Weights of a small transformer language model.
Architecture: LayerNorm before each block, learned positions, no biases in attention or MLP, attention and MLP in parallel.
Training: a variant of Adam for these matrices, 370M tokens.
MLP neurons of a small language model. Each row is named by its layer, matrix (up: input weights) and neuron, and shows model dimensions 0-127. Each number is 128 + 32 x the weight over its row's rms, rounded and kept within 0 to 255.
A block is one neuron, or neurons of one layer that tend to fire together. After each block is what it responds to, as a language model described it from the Wikipedia text at the highest values.

L11.up553 [ 87 131  84 129 131 146 142 153 108 153 119 174 150 109  93 157 143 113 121 102 184 126  98 139 138  48 119 137  77 183  44 109  97 152 145 123 117  70 129 169 156 121 190 103 136 158 153 113 121 146 114 137 131 140 143 129 114 150 150  65  61 134 200 168 177 127 140  46  96 100  91 198  92 178  85 162 131 124 189 114 127 124 131  83  87  97 139 118  96 179  42 127 154 138 135 150 165 114 116 131 103 196 102 121 123 134 122  86 152 130 136 130 178 145 143 119 157 102 147 199  80 124 147 138 115 132 140 143]
L11.up821 [ 51 105  97 151 145  86 124  89 137 186 107 129 174 124  75 104 126 111 210 157 192 123 103  72  96 131 137 124  84 161 127 170 136 122 151 134 105 159 101 116 155 129 133 167  98 117 169  64 177 110 138  83 148 128 169 139  60  85 133 152  89 149 175 166  99 132  97 115 113 116 169 139 116  95 140 138 111 112 149  98 153 114 112 143 117 133  86 147 148 174 117  65 162 176 168  91 154  85 140  85  85  93 137  78 155 116 137 139 126 125 161 176 179 122 131 143 134 154 179 135 103 153 128 103 164 127  86 168]
Description: Middle word-piece fragments inside foreign proper names, mostly Slavic or Eastern European places and surnames, as in B-rze-ść, Du-br-ovnik, Lev-ski, Pol-ja-k.

L7.up43 [ 86 117  35 123 152  84 132 114 122 175  64 142 119  86 162 143 114 141 181 130 113 174  92  92 185 183 132 200 132 138 127 115 148 100 128 126 143 139 162 102 151  99 153  89 185 124  93 131 193 154 104  85 148 144 130 128 204 122 144 129 161 137 113 165  61 123 101  77 168 143 135 124 153 171 151 108 147 150 121 141 106 148 163 175 112 121 119  75 102 140  63  49  72 115 160 128  73 102 124  77 144 137 147 163 156 114  76 114 151 165  97 126 136 126 118 130 128 196 153 118 168 123  96 124 157 121 159 210]
L7.up76 [174 126 128 113 150 131  73 143 153 141 151 178 157  89 109 119 137  77 165 125 173  60  63 129  97 211 140 176 132 154  94 122 120 186 112 120 177  99 150 108 128 111 123 190 121 138 130 151 193 147 116  74  87 194 167 164 148 144 126 137 128 143  99  89  88  69  81 126 147 136 113 148  65 117 133  94 160 134 152 136 127  88 127  61 112 119 122 101  89 115 107  89 161  84 177 171 143 164 165 157 163 145 146 167 121 182 131 150 119 154 136  83 155  74  97 140 188 165 172 146 165 149 164 131 120 133 101  90]
L7.up80 [114 161 125 145 118 122 116 110  48 152 112 127  76  93 137 140 128  38 222 170 158  97  59 112  99 142 129 184 120 148 138 144 124  97 168 124 153 166 151  75 146  78  87 109 192 145  84 160 163 126 117 146 138 200 137 136 141 194 124 101  93 124 124 187 103 128 141 151  99 135 130 163 114 111 137 105 143 122 183 138 142 137 146 167 112 135  97  29 156 126  66  73  59  63 137 129 129 117 145  92 159 160 145 139 122 171 102 162 119 131 112 125 111  83  95 107 132 174  76 105 136 130  82 101 137 128 150 146]
L7.up661 [101 124  97 124 162  91  98 117 120 112  92 111 170 138  96  93 119 106 126 131 109 132  23 134 149 192 138 186 123 140  99 133 131  90 184 123 155 103 132  74 124 139 142 125 181 136  83 155 155 156 110  75 115 131 143 135 150 125 164 138 160  72 165 142 121 175 111 100 159 129  96 168  80  79 136 107 130 151 112 173 154  72 143 146 156 101 116 118 134 106  48  85  90  79 132 164 147 136 105 103 178 124 132 173  87 142 167 100 127 166 120  97 127 113 148  85 101 145 101 152 205 107 152 111 140 116 133  95]
Description: Bare verbs right after infinitive "to" or a modal (would, did, can), such as to produce, to promote, to fight, would direct.

L10.up118 [128  95 150 111 123 109 135 144 103 160 106 220 130  92 126 158 133 124 196 119 107 102 121 113 105 124 156 146 152 163 106 172  46 136 137 143 181 138 142 113 160 168 124  83 172  89 146 110  91 156 109 132 125 125 100 146 105 131 124 162 141 113 207 136 178  74 147 155 159 137  96  58  84 136 137  76 166 100 168 169 163  91 138 119 122 136 114 168 117  74 143  63 111 130  74 108 159 175  95 110  86 184 122 129 103 190 143  74  99 160 121 138 124 167 128 180 156 101 139 129 111 139 154 175 142 101 147 108]
L10.up133 [ 85 140 157 151 140  94 146  92 164 147 121 149 114 103 107 123 162 139 148 143  90  95 131 123 121 170 112 154 153 161 128 168 138 174 152 128 195 118 156 119 170  87 100 133 112 163  88 112 158 131 154  66 163 164 162 130 178 156  59 153  87  94 130 125 108  90  61 119 113 174 114  87 100 148 172 114 146 105 115 137 148 139  79 100 153 162 137  91  77 155 138 135 180 123 176 126  88 152  70 137 139 126 138 127 180 150 162 143 190 190 117  77 123 148  74 152  90 110  99 180 143 157 158 132 171 102 111 111]
L10.up328 [103 110 111 109  96 136 170  98 162 177 148 121 126 108  92 166 114 103  82 140 170  42  80 115 129 135 140 157 138 163 130  74 110 145 128 127 175  87 208 149 105 103 141  63 146 123 147 117 196 191  94 167 142 142 101 148 126 135  87  79 133 150  67 105 131 142  91 133 143 161 152 106  78 122 122 132  90  80 134 114 187 127 160  94 141 169 138 124 105 133  76 113 109 183 146  91 126 173 125 178  96 169 137 112 138 154 126 143 123 109  72 168 118 111 124 118 110 126 152 156 162 161  95 119 131 125 132 126]
L10.up382 [ 81  76 197 117 168 125 138 114 155 170 136 171 101 139 127  98  60 131 149  97 153 129 148 164 172 175 137 137 152 143 131  83 132  68  73 119 124 110 115  52 177 113 139  98 139 160 142  70 101 133  87 144 131 133 151 173  96 151  78 137 120  77 126 115 149 144 137 114 150 143 108 123 123 199 108  97  73 105 198 134 142 110 120 110 157 122  94 105  69 123  85 105 102 177  62 139 173 144 133 147 119 114 154 108 115 100  99 173 105 177 129  87 134  90  81 129 196 198 107 119 167 112  53  91 171 135 158 102]
L10.up385 [112 155 112 168  91  81 137 147 143 127 114 192 148 151 108 123 140 136 118 198  39 138 109  87 113 116 145 154 175 144  61 147 103  99  33 103 175 109  84  54 179 107 138  92 124 146 116  70 159 121 109 167  70 143  95 135 119 166 148 145 163 127 140 127 132 123 144 162 129 103 170 123 112  77 148 180  93 165 104 145  61 157 130 182 167 172 137 109  91 144 162  99 116 147 161 160 135 163  98 149 116 134  75  83 117 131 132 114 102 181 119 120 127 112 126 124 110 184 100 114 209 193  72  93 185 110 113 134]
L10.up476 [113 139  96 102 152  67 169 138 118 133 107  85 100  91 155 147 122 123  98 173 159  92 134  93 110 130 207 158 144 162  71 142  70 110  65  95 147 168 113 101 103 200 119 117 156 161 190 127 135 152  74 133 158 199 177 140  93 183 113 154 130 118  91 143 164 117  75 145 111 124  87 105  78 135 156 147 111  68 173 123 109 123  68 161 128 148 133 118 136 146  81  66 132 134 126  97 150 146 100 164 151 132 122 132 144 109 124 112 119 155 126 109 134 135 120 125 179 180 106 118 111 179  85 159 165  77 142  79]
L10.up831 [151  76  36  97 134  66 123 164 164 205 161 139 122  73 145 178  79 156 116 163 112 139 106 113 138 108 182 133 152 135 133 120  73 124 108 116 133 122 146 149 124  81 194 102 143 157 132  90 140 142 125  98 121 144 163 139  97 160  81 151 132 122 237 139 118 183 157 132 112 184  86 129 128 181 110 152 136  96 193 104 100 139  98 119 143 165 128 153 103 149 135 177 180 187 113 120 105 104 115 177 127 123 126  91 130  95  65 133  99 136 124  73 155  65 133 107  90 200 159 126 155 141 124  88 177 136 150 126]
L10.up961 [119 128 141  88  56  98 198 157 128 192 135 140 167  75 143 115 158  96 138 118 204  50 121 167 148 109 151 177  90 145 136 102 119  51 106 118 164 138  92 134 139 186 102 116 181 156 190 123 150 136 138 173 104 148 131 169  44 191  94 134 120 138 164  93 169 100  44 114 107  89  89 149 134 138 173 136 126  91 137 144 139 105 121 120 155 185  79 124 123 100 105 167 110 149 204 152 112 118 116 103 158 153 102 136 106  98  98 105 161  98 102  70 191 128 139  76 142 154  79 126 150 102  70  53 180 126 156 121]
Description: Subject pronouns he/she/who and last pieces of surnames that open a clause about a person, mostly in Wikipedia biographies, e.g. "He was", "Rigney next".

L7.up276 [100 139 118 175 129  70  98  94 130 157 147 121 132 124  79 119 135 104 111 143 149 124 111  72 131 125 132 166 150 168 100 154  88 101 115 125 186 116 101 195  63 162 128 137 179 161 136 123 186 159  32 181 111 214 120 154  78  99 113  95 115  78 166 173 148 128 105 162 114 175 101  86  92 150 138  88  43  72 157 113  78 188 126 141  88 120 115 143 111 141  80  81 102 111 126 104 133 116 150 165 128 144 153 144 141 118 146 147 107 112 170 101 123  78  78 104 167 145 131 133  88 118  56 103 103 119  77  92]
L7.up604 [140 179 132 153  83 103 135  67  99 113 155 138 132 137 115 183 104 145 142 151 150  97 116 111 122 139 130 124 167 142 109 161 148  92 113 132 175 113 145 138 137 147 121  66  82 154 153 163 133 151  63 191 115 208  92 111 146 157 157 177 163 135  96 177 149 137 135 121 109 129  98 114  91 103 139 129  68 128  98 131  33 183 168 123 177 123 177 160 161 182 114 164 129 157 183 132 126 163 137 176 146 152 164  59 107 128 100  93 161 128 115 173 106 113  84 119 154 115 135 134 140 135  93 129 114 139  88 117]
L7.up828 [ 88 181 149 158 120  65 113  95 149 110 133 193 109 141 100 148 122 111  98 161 171  96 102 119 143 181 106 157 123 136 116 135 142 104 106 130 168 111 122 149  79 148 160 127 151 152 107 148 166 172  64 183 118 191 113  61 117  92 162 102 162 129 134 183  92 144  86 160 175 128 111 147  84 141  83 108  72 122  88 137  37 186  97 142 114 118 136 173 127 175 113 146 151 161 117 130 113 150 146 157 146 117 153 141 182 156 106  92 136 120 146 163 146  47  62 156 145 125  88 147 112 142  45 108 129 106  90 100]
L7.up829 [120 164  94 161  53 119 109 118 122 151 164 165 145 145 125 135 121 106 132 152 139  59 103 123 136 137  94 126 107 133 155 176 176 119 123 135 115  97 148 146 124 155 167 118  95 142 139 151 190 154  87 190 143 179 140  49  83 106 205 149 143 104 122 211 109 157  94 207 128  84  85 119  92 138 151  82  76  79 115 155  40 181 125 113 130 135 158 169 132 112 120 141 127 146 159 143 138  98 151 156  87 148 151 129 114  90  94  90 130  85 109 132 132  76  86  98 186 117  93 119 130 149  92 152 190 117  59 165]
Description: Fires at the token that ends or continues a place name, such as the line break after an infobox "Country: Hungary" entry, the comma in "Fargo, North Dakota", or "in" before a location.

L10.up180 [ 66 137 154 130 145 128 199  78 142  78 133 145 164 184 112 116 120 131 173 131 130 118 203 137  85  71 126 148  93 168 185 142  73 159 175 121 114 129 103 112 133 101 152  98 147 125  96  90  76  98  80 150 102 133 142  80 132 153 169 133 114 150 166 168  85 108 113 130 135 135 124  96 129 107 104 133 168 124 189  75 132 172 134  66  99 116 116  88 160 161 146  83  98 142 151 186 147 153 164 147 113 145 125 133  83 112  95  91 141 161 117 129 115  82  90 114 123 145 118 171 120 157  73 179  96 163  96 143]
L10.up232 [ 89 105  68 107 147 145 135 107  79 127 164 169 109 136  90 144 142 134 104 169 135 191 141  98  71 129  94 141 164 164 140 125 143 131 125 120 196 163 140 196 138 140 111 127 144 117 119  99 143  98 125 112  59  84 152 117  78 127 112 138 121 128 231 138 132 143 135  82 135 174 124 106 153  84 139  61 154  85 225 146  93 109 185 195 119 129 152 153 104 176 153 134 133 155 164 148 135 112 120 113 103  88  84 110 157 133 110 137 150 171  89 207  80  66 160 132 146 153 143 165 101 155 130 134 108 164 191 131]
L10.up271 [ 80 158 149 148 117  52 131 123 182 147 148 126 125 127  72 101  88 121 128 174 150 135  82 136 114 139 126 167 106 147 120 146 130 158 139 126 142  74 156 146 128  73 111 144 182 175 116 129 144 138 113 147 134 168 144  93 106 119 138 102 121 100 160 187 130 150 107 151 155 127 151 129  78 136 103 158 113  91 168 151  13 135 127 145 158 115 111 154 105 125 113 145  77 131 115 132 108 182  96 105 112 129 213 171 120 166 127  96 129 116 126 128 122  75  94 178 182 104 125  97  84 139 125 147 121 132 105 145]
L10.up453 [ 96 138  87 172  87  91 183 110 147 140 208 116  90  73  89 138 158 120 162 169 129 118 165 171  85 157 101 141 191 153 112 175  84  47  98 123 166 139 140  94 128  80 141 104  79 127 111 173 116 122 112  86  71 112  78 121 109 149 154 125 130 115 114 145  73  84 133 170 144  84 157  76 132  77 132  89 126 127 131 156  99 147 131 149  93 166 122  92 138 142 136 146 158 155 153 121 118 112 179 122 123 120 133 153 120 193  98  87 220 123 126 198 139  59  80 186 177 190 105 162 111 102 156 160  90 147 132 161]
L10.up578 [ 56 139  46 176 118 153 146 137 107 147 141 135 123  67  79 115 104  90 210 165 149 126 116 175 104  90 117 122 122 161 167 110 126 106 166 119 135 116 106 121  74  88 153  98 154  90  99 197 149 108 125 126 139 170 124 117 188 111 136 103 124 126 162 136  85 171 143 147 175 103 136 118 114 125 138 140 137 110 117 109 126 172 126 146 135  90  89  61 151  60 115 122 118 107  58 131 119  71 129  76 168 153 164 193 183 216  68 151 140 136 109 132  75  53  98 119  96 165 149 158  94 167 133 149 131 137 114 123]
L10.up634 [ 98  66  52 166  87 136 123 102 152 125 114 148 121 158 153 132  90 141 162 202 145 132 128 121  64  72 110  78 118 155 143 104 126  86 127 154  95 132 170 122 145 114 126  72  93 169 179  74  95 173 146 117 118 129 159 106 132 143 192 142 148  91 146 126 100 161 109 153 161 173 164 156 101 101 154 104 125  98 143  86  83 107 134 155  71 124 138 148 156 156  95 112 141 152 105 164 170 135 155  93 104 141 131 107  72 121  68  79 112 132 127 179 171  88 173  97 127 177 120  98 114 100 132 138 125 214 149 115]
L10.up642 [101  92  80 145 116 100 136  86 115 142 139  85  97 139 103 114 107 128 136 134 107  55  76 101 108 176 139 170 105 160 105 126  86 138 161 132 129 160 151 122 109  88 123  70 140  99 142  89 166 154 139  93  70 161 160  85 100 107 134 160 129 173 159 144 106 107  36 114 164 142 138 119 113 115 207 142 139 150 146 126  92  91  93 130 137 154  93  95  52 132 130 110 146 133 134 123 180 115  99 134  43 180 136 131 145 185 141 100 127 189 131 149 128  78 110 124 138 130 128 175 111 171 111 152 181 129 150 148]
L10.up707 [140 157  75 128 136 140 152 137 113 178 129 151 118 117 130 129 178 139  90 134 137  98  67  80  71 109 152 144 125 178 177  98 130 140 170 118 142 103  90 117 191 107 163  82 150 115 121 182 159 109 143 182 113 170 131 106 132  89 164 154 151 152 166 180 107 172 107 116 143 101 111 106 140 139 129 131 100 142  92 125 120  83 146 145  61  69 126 111  82 125  80 103 146 134 108 196 147  83 114 138  98 193 128  95 122 164 134 136 113 161  88 133 127  73 150 125 182 174  98 154  79 143 108 140 140 127 163 137]
Description: Word-piece fragments inside non-English names (Slavic, German, Turkish surnames and places) and commas or hyphens right after place names, e.g. Vuk-mir-ović, Pčinj-ski, Abu Dhabi, Rhineland-.

L11.up327 [ 94 165 119 101 162  89 165 137  87 177 110 107 147  74  74 135 153 113 180 145 167  54 118 111 128 115 154 124 165 160 151  97  59 141  98 114 183 109 118  90 119 175 102 123 186 161 110 108 156 135 109 183 129 183  94 159  59 108 121 194 135 136 115 104 195  96 105 137 125 133 127 133  95 154 144 184 138  70 173 148 109  98 139 156 159 128 145 102 169 121 115  50 100 109 171  88 151 156  85 131 102  92 152  98 111 148 155  97 123 164 108 106  92 102 131 168 156 143  85 137 134 131 112 148 155 121 120 134]
L11.up632 [142 165 119 115 127 108 126  83 129 156 130 104 138 133 132 105 137  95 104 162 102  92 102 124 147 142 110 168 125 158 122 174 137 142 151 132 142 158 122  99 130 124  97 106  88  92 100 145 206 158  91 144  90 135 124 163 147 225 100 145  75 149 109 118 148  98 128  96 153 117 145 101  92 174 149 107 109 125 160 128 135  94 120  93 149 170 135 127  48 148 137  99 133 144 192 113 174 144  82 148 129 157 102  96 169 131 162 134 141 153  67  54 137 103 100 127 119 192 125 117 170 145 133 142 163  86 118  80]
Description: Final pieces of surnames or named subjects that begin a clause as its subject, mostly before was, is or signed, such as Lightol-ler, Rig-ney, Masde-a; also he, she.

L10.up37 [140 175 172 109 139 131 169  97 121 124 116  93 189  84 101 126 131  84 212 133  87 156 125 116 133 131 131 129 166 163 120 165 124 119 127 131 133  79 136 117 150 145 112 163 151  61 155 180 159 130 116 113 102 119 162 140 101 125 114 147  86 103 146 125  78  89 107 136 131  68  99 111 153 134 139  83 106 161 129 133  80  94 110 120 168 126  86 102 128 124 138 119 107 130 110 199 156 101 158 119 137 104  94 141 131 112 158 123 190  81 149 151  53  72 131 129 188 128 115 123 140 140 103 103 131 150 130 125]
L10.up99 [109 149 101 132 147 138 114 115 128 118  73  70 124 153 112 130 119  87 182 136 112 170 162  70  52 120 213 161 129 135 128 163 130 106  90 104 121 164 112 111 135 100 100 159 153 160 157 137 123 103  92  84 103 132 180 181 158 117 103 124  89  85 163 121 155 122 144 129 166  99 117 110 158 150 148 115  97  98 161  93 144 111 151 123 137 166 104 108 159 132 126 125  88  68 102 166  93 132 151 111 121  93 113 170 140 173  94 203 180  93 136 114 190 140  24 116 133 112 110 188 121 149 102 149 138 130  93 138]
L10.up167 [168 180 136 170 131  44 144 117 119  52 157  98 113 140 172 114 143  66 127 128 128 131 171  45 100  97 163 166  93 140 179 170 113  66 146 134 141 125 132 102 183 101 123 146 173 112 118 117 121 162 110 121  74 107 169 160 133 151 125 163 152 126 108 128 144 134  62  91  67 160 121 189 190  68 111  78 141 134 105 100 112  90  98  62 186 174  97 124 147 165  99 140  83 112 132 193 134 126 114 148 106 126 102 129 120 125 185  96 169 180 170 155  96 161 144 142 128 114 100 145 175 147 126 141 123 136 119 147]
L10.up307 [174  90 107  94 166 117 151 187 109 116 100 108 162 153 139 109 109  89 206 157 100 179 126  71 113 147 116 154 107 148  78  98  85 107 114 132 166 135 125 124 184  99  50  89 194 113 161 144 112 123 111 118 161 116 150 184 152 115 137 158 145 128 175 106 123 132 126  97 121 164 129 152 148 105 196 120 148 148 162  99 115 132 126 145 135 130 105  44 108 129 150 101 126 145 126 179  76 150  93  85 159 129  78 143  84 116 108 128 115 159 124 121 117 144 107 133 127 167 151  98 152 157 111 124 145 115 171 177]
L10.up318 [ 99 178 148 133 124 146 127  88 129  91 113 129 119 107 139 108  72 137 131 126 115 125 148 105  93 128 104 121 191 168  92 197  57  87  94 120 141 102 136  24 129  84 161  86 154 113 176 141 130 102 160 105 125 148 116 137  81 123 161 111 164 123 126  94 131 115 122 125 155  94 139 172 162  81 117  98 113 192 172  82 119 112 116 114 133 133  97 129 140 178  61 125 127 123 152  99 175 114 121  93 134  65 120 159 137 136 167 134 156 104 125 175 116 154 128 127 139 130 113 121 162 146  94 162 181 102 157 132]
L10.up379 [ 90 172  98 135 149 128 127 121 111  69 165 122 160 119 152 169  94 118 154 149 150 144 138 135 128 177  92 138 106 182  95 175 136  82  89 115 131 103 138 104 130 179  84 141 123 133 181 150 131 144  98  79 130 139 124 164  70  95 119  99 161 102 117 168 155 164  73 124 184  79 138 176 133 159 151  60 109 109 133 176 124  90 106  99 136 139  82 160 175 125 143 192  61  64 115 177 145 133 131 132 151 104 103 116 155 136 129  71 144 184 102 165  82 117 128 146 125 132  76 130 134 121 130 136 187 153 152 107]
L10.up533 [119 138 122 167 152 133 166 130 113 117  45 184 139 136 149 141  98 110 197 160 177 104 145 101 123 126 101 160 157 142 131 205 104 119  57 106 152 166 155  52 175  89 121  96 141 139 116 146 139 160  95 130 103 138  61 152 160 135 165 134 135 117 136  94 188 110 165 149 146 157 137 147 162  82 121 159 124 137 168 128 135 114 136 120 171 146  91  67 158 149  80 106 108  84 127  97 102 120 101  85 151 100 109 129 168 163 151 130 178  93 143 156 110 178 101 107 176 117 109 133 110 191 152  84 146 142 131  72]
L10.up783 [182 112 134 151 158 106 157 112 103  86  93 196 111 135 112  99 148  53 135 148  75  95 137 155  33 137  74 156 125 137 131 197 102  91 154  90 123 165 100 129 156 103 134  77 151 105 101 135 138 187  95 143 125 118 131 127 170 144  90 120 149  79 159 108 117 138 142 158 114 123 141 113 137 140 102  57 153  86 104 141 133 130  74 131 111 112 116 164 161 121  88 131  94 127 161 120  46 184 146  89 177 135 110 187 116 137 161 145 180 104 133 161 144 174 101 150 127  94 140 132  92 130 142 123 124 121  96 153]
Description: Main verb of a clause, often the stem before an -s or -ed ending and often a light verb, such as took, sent, carried, makes.

L11.up413 [154  61 164 153 155 132 133 125 122 113  79 179 105  88  78  97 112 129 161 111 146 110  97 156  55 159 125 193 119 145 114 134 134 169  71 110 117 104 109  77 157  62  99  91 121 122 151 124 161 154  78 115 130 144 118 106 176 179 113  59 123 100 123  99 102 108  94 138 133 139 124 154 127 105 108  96 191 119 156 155  79  76 109 182 136 187  98  92 154 120  74  41 149  94 169 126 121 172 105  88 145 115 150 158 141 161 128 163 142 134  75 116 110 112 131  79 153 174 130  79 144 106 140 169 130 154 130 142]
L11.up602 [112 104 123 173 114 113 139 126 105 125  85 180 123 105  90 101 121 129 207 128 147  95 125 132 100 101 133 228 194 134 103 164 131  92 104 114 128 140 163  72 186  90  87  95 192 194 127 167 140 205  93 117 118 144 134 144 188 168 129  92 130 108 119 118 131 120 133 149 161 102 117 185 181  94  92 150 129 176 169 157 136 102 104 177 150 119  77 131 158 132  77  43 131  49 161  95 126 161 166  84 150 100 113 114 128 140 146 149 175 150  78 125 123 133 121  96 121 130 137 152 115 103 143 111 103 145 113 122]
Description: Fires on the main verb or participle right after its subject noun phrase, often split pieces like -ed or -s: lived, flew, boarded, worked.